Weights of a small transformer language model.
Size: 14 layers, 18.3M parameters.
MLP neurons of a small language model. Each row is named by its layer, matrix (gate and up: input weights) and neuron, and shows model dimensions 0-159. Each number is 128 + 32 x the weight over its row's rms, rounded and kept within 0 to 255. Numbers have three digits each. A neuron's up and down rows have the sign that makes its largest values positive.
After each neuron's rows is what it responds to, as a language model described it from the Wikipedia text at the highest values.

L6.gate728:182123104086114076124194161125114158099220129160167119089154099131122115093099130171090109145142093166125141158104086150148114180109165141113087118122187059093191098078103138119103127076189189090099097220175140104138100146042108095099141122107112182176203111142134135107142074100143124090132105101047156177119139166114153112126116138128126082120156135133146054228121197126205129125086134124156143122133139151125100190103142135132167135179135174103091172101121091082098128104121086
L6.up728:140154111123117150108093186179151123119173134147169149153168139120198132126141119110085090125130071146071143061181092213083101118154105097160199151142106158124127188101097150127115058107079118059101120125150137159175138117098126107123119114142127141095147079078113138118116071038119087120151162155165157138159126127144106143149115134088122172136112152156114166164162115082141096109172205104134152095116081128062112080161089087080113144072144127117084149093133083073092127164154088
Word fragments and relatives

L11.gate561:062088132151134153075080099125118112150110125105165105109164155143123174114086164134163080113112141121052106159140134124138129087150127138166076102182155092079093159128132108129110168111109146125092129116161229154124136138103094099123166116084093174136182144096130111073128119179112026083098098138159131149059110159121146167153112140065070107186154138145179118124184091125181175173108146086116144146113174097107110151132194092133181131115148136112141098124092150208145127148190129
L11.up561:174150083134130114170139158086110127103149124131095104093141147147165109131114136094096066133141171212138131178134185142135123113103129079186179106116126116118145147121101184205101168131121095071166151079161141120099161177151137157133095086079117107168147147125131089108178127124155104120074096145134163113120149115134168166220124053088175137198142147165152156111118108133125127094141147100083127112077131175106105166139168132136159074158135111106082034117127125125114150165203136
Clause-initial subject pronouns

L8.gate280:171081091116130145135147179142116115092097146141177127088092114111194094123121117059128180090175101164143113077133166068107176109129110184162189127144030139158137091099105204124094149132116136167185097154128136063090082080121148112127159040121083148136129163134079097108164142094109115131084115145143120152143126151111085107087157120119120156097172099088144108098213168094127101140078143064111143127112178172174136108139120147092120106123186139090153094201149204090161127129111121
L8.up280:165136073152138094134148166138136131216087094135118137094137139188129088142151093100131125123138111175156164162129076133114137117105112145103173122020128152093199136135090120046115133175142111137147072115137154091088123130120144120112103088116110140088118172150146138101124153080091091149112145115094084113152163108125089129146146105110100119127169128113099137135139146122146105123109167108081132148101075132116150086099140118062108115126129170168066105123103146118170058138148186
Mid-word subword fragments

L8.gate677:132136168113123136125122109149168079140132092112142137117100148118142112088128138166141170172100116101091078113132129069092193140113087086058221141079125098150144107151114125171099143164116090137086118139189126181128081160116120058125134044127093113099152169199080120130149138115121116116147165098201082106123141163148128150097141136118166174098135076066196119171082149109082113169119085108085168115131140121105082176130175106122127101100123120078137206143169116098128107117154128
L8.up677:214112091095122099078151084110134126135128133104183112173122144140168161068144192108121037086123132111158052100163074130150104090130090133104161192067155109061101148102146140096135053156107176113153111114128110184162111113107094109036181105139140108113148107169090148141168075135075136104104152103099152167158107127170187110142136096120181090118086125141120068119132175104125091140169160130122104104161162158102142141151193106133149120151125114138109133125110064126083137157157105
Predictable mid-word fragments

L6.gate331:114142057156174094079145119153123106153130127126131194103134155126099118145065129084108145137143060149136097141074154110095119143042124177121100095125160151140088126156188123117134122115126129115131146121130130150131158086129102118142104114075086127116141122070068170115158100159126063106148114203101087103197117198119138140160177090123061141102126145102166110137178085119118169158137112112069142130100161156138122145096177087131125137123077090136161119124101174117153138138147128
L6.up331:106153105139125146118080128166151062145117129129147144110145151156167105087135164142180167158137126119107114141159105124141152100092150167100146121128103132130103119093169109112123182111117136073174214136082127132107155092135160092090137134164068112152130150083156132106145142173134078106096110147071132129121086164098118119150127129133170255119134108187117112126148134144185065126136139127174114139088128091115132083064163133110123080070148105109167150074125136060103059094147127
Mid-word subword fragments

L11.gate743:142133104126157103141099136160153082162147145104158060114157145138165180165144114150124140094111136125174153082104147152158138157088114097086081138110150104147124169143122076093071145100096108082134079121143064140134170148148087207234119136122177092132196130137159078167111143111163114161163094155147102125151166151116167154084140135186146150051090096141164122135139140158132139143096088155146101126110171163165101090138110070130094058105061050046126135154107099192087106089106144
L11.up743:079117106135087135074182172085106082160146143181097143115099120156126119154203166053102160140111152205130157166132133161129128149098094141097144135109131098137131151132164144076117102104116134103098147154155064109111099127168090123139140093130145143154131190167144157121169126133113124149128146179103110078160128092146134101157163112108083063105110079078133132171103164195075118122094110119108061183065133183092130101118115131110147113171160108106121147106125015151128164088134142
Wikipedia table structure

L8.gate83:142184140072095137141130111095107100177113129110172106117124151174149150194132095156103137117135170170130085074171106163147118107133145070109131145138128154153122105073121145111131089099146116169110121185155150080093115106107113072115102120069079084163175085107142107105080137078131106090144138178177099180171126201106095131084172049097156073145132130121153094164159026124074145159136178115125122174150137097163133074112118155165146137148145109069120149174090123131106135131143177
L8.up83:110151075167183150118174094150113105160148123132117150085141136132149162132100154170119135169060076130127128145136121174086126125133126107137163122143093150113073123170070140134152176140184086164099116178143116156044085117098126132100118140124073173128158100114112101142075149118135089118125167156102102154107154045114070122120091176137154095156152175172136111115148164172103173148106085096105117106100198153131131146122134114104124176133175092132133119107063108155103122120112139
Mid-word subword fragments

L11.gate717:143112160118172049174077075115111080128140204146144165112147158112109119144130085109139165085077100151124105140094166138164096170102119142149160100099168065063104187139122147168163120133092072120125144149112118068105117137162091143119153117114156166140089108122104119167122177118121131095115149144167144071171131122193123120134117160101109136121136162172117058083145152143091163114187136104141188062102131057126141216096113150135174166090101182133084154119152155138154192042177156
L11.up717:133064128102150165143157118103173127144144166138127148069156149140133145129090128136136114119134176166125176093088092139129124136093100108121161108165242191094144112083154117088103125119122073059122146075156150187100062169105118128120154163156109115097162133121112144174149117142107095147136130135129049084092113133134120151093157060120142058183104136157136120094120195120152065150136091079101130128124058088101099152129100096059175089141065146158104119067135143135149141149141177
Have-auxiliaries and word-start fragments

L6.gate228:093126074123149079094169141125081144114132198150154088080138223116143135101137159144083113147120095116143163097123084141168175154149147089158151157103097051176141093160105126073119122124114206104208116108151071121134102137122033071177163145138180087139149106145160112110167135130126114120088083096153109098112203094076105187089142127128072128121115134158119091118148102176160140145122172106119099133167128151118094148101123130127116160151164122097083118114102137159149162212080153
L6.up228:129063103147116135172104103098106124120120136178120168080149123115169057093115200134108125139091164087117148142094123124111125084123158066117096114099150115153151190152169149101067131102072018173119117080120127108107124082114070109127107134067101076161147130095120168132117106160141105108163129115163139141111139088162031101116238116097137105111152110096148115171139145130161116100167115208165124150112084163168133070198113164154121180122073113077139087171105091146139096101135146
Predictable continuation pieces

L6.gate380:124134173101144162124061080147144104143138148091130135180112151092184151132141119126136169164109173109135133107171092073099139115187172151107170158081123081179115115175123096182103126135162064144138143090148138093108149142155121148156164000130080123135161114150153127160129131120097102142197179094133101103131134120123114106131128101147133135124062155083139091116057132119141168156095058125205091092141135063115106171074170177191153160107132082190133157026121124094073113142136102
L6.up380:145169136164120140117153093112118124118085111150135142105128120165167096109092153134102107119117129154124161102144120118161124114088154109124172105107102090174148093102153073126093087197138021113152124109173082117129107099108134128106191073138088100078113161059071148108122137078144154097114157148122130184161118164135092091143113083104117110097196187138195106066159103122067107179135092131177069170081170151098159165116165142170125120136093165176118149093145144110115100099098120
Table pipes and word-middles

L11.gate824:120147173130113170201079115092136189124109166199116139143184146206065136104126122134200073051123119159154172153152135132164138126170175095109171099117092154122076200155096088099106085146123162138122136107139054092089150141185121106134187124126146157115143065197164130108135119160160146152127119165183131138158108111134152104120194148103092097114114073165151142175119130058121092092156144114114150169106140119119141072054106173137080112121104090100110086103139158126103123106050105
L11.up824:105156142116087109189079175172180133134160154132157112166098138106088135146172137113145168084142131120057130109121165138162106099112123084093137126144135079147059130090069133151096072072134160095104188095105072154091134127103057059127094105154134159152090126129210143098153106167161079105165120083159149125137043118152104149095106109144170165142152105112112014134108145117097151180101113148189044147118146102117108129138142075071100139144126117136138056107099119091167117108127094
Infobox and table field names

L6.gate6:179094145155163139119090152070130137089087172187146109110125090093090163144127121136113092087102131113216165117079145097168130104098158106105093128100103140106119110116089105085090118159146164108173160137083078120159124138177105135131116129104161151116102167147114172125139066135139170106108147094211107167114162169141131142169147130136105136164098100132146117117108131150151126122098154124118098159103138100078141116090170175071084196158115115128215138144151240085078128170112155
L6.up6:159055149073094102109143154115131125099093175145139115102134183124143156081136171119098090118172115126126106173154129190148123132130119131112059111175054146120141151085081191158142060130143160113065179073079119097123089100178076154168082140121083129114113090155138122049147107135127124145144128119049129158104176184188175119169096089119130116144181140153110162116189115088142155130126180119056130174081179108091142080152150141051123193121156090130181130121150106097134124109122151
Mid-word completion pieces

L8.gate661:142164147153166163140080118177148187123099163088154085168125148106154097153129084130190120157133151171118110047121085156104070194123121156144131123114133145066100111051130140112159140169146095140179133114103106168113111107155134133112184109181170126155158125144097153124140110090117128151065120144110164156119197088106144111112145155167176107124112082083179114163130131118109174082154148195117131063106082163088110173136094157167175153084192145153103100082143150128136141065184113
L8.up661:174125119147087192153083120132116130070149166194088073120113116127123155156143140102117201082108103080168133131175151128101133138152071104120150133138121181117173085073095094139124120104071104144107104116099114119139091141131163129127141098176188152077158123153079140123171162131130109102143088111120102115140154147133146126141149139161193153161200099081172141169174079163096171113138121152071131122122115147058149138109143098101194170129130179065130100140117106120186173101135127
Country name endings

L8.gate272:150087134121152090130115114111163112098149165083093125124111110179090102098132079124131063139139122116174152165170142134109148160143116128149125126078128154182126159094136099196131104089159174154144144150098162112187087133174098163134081096138139144106161113086127135115108111129157142172129144083112138105127115110115157125161109053134109112098084132117159169093146155087137111164093135101191161201128099109148111142121200130131096159090185187120098165137152173138150073123033078
L8.up272:121148133160069108159197085119112096151179120164145152155102115132115127134100109140024119126143151168158095127125124100096116117129168103146082158127160175148177159138149119133136089118079161159067089137103127124087089092156129133144165136144166086109065099157165144085086147197130122109155133155138142092078117121063120138148139089117092084134160077149116138096105122107207062156131171096151168121152133109127148094099122176141124146129174146103117146078109144113100088126078097
Templated-text word completions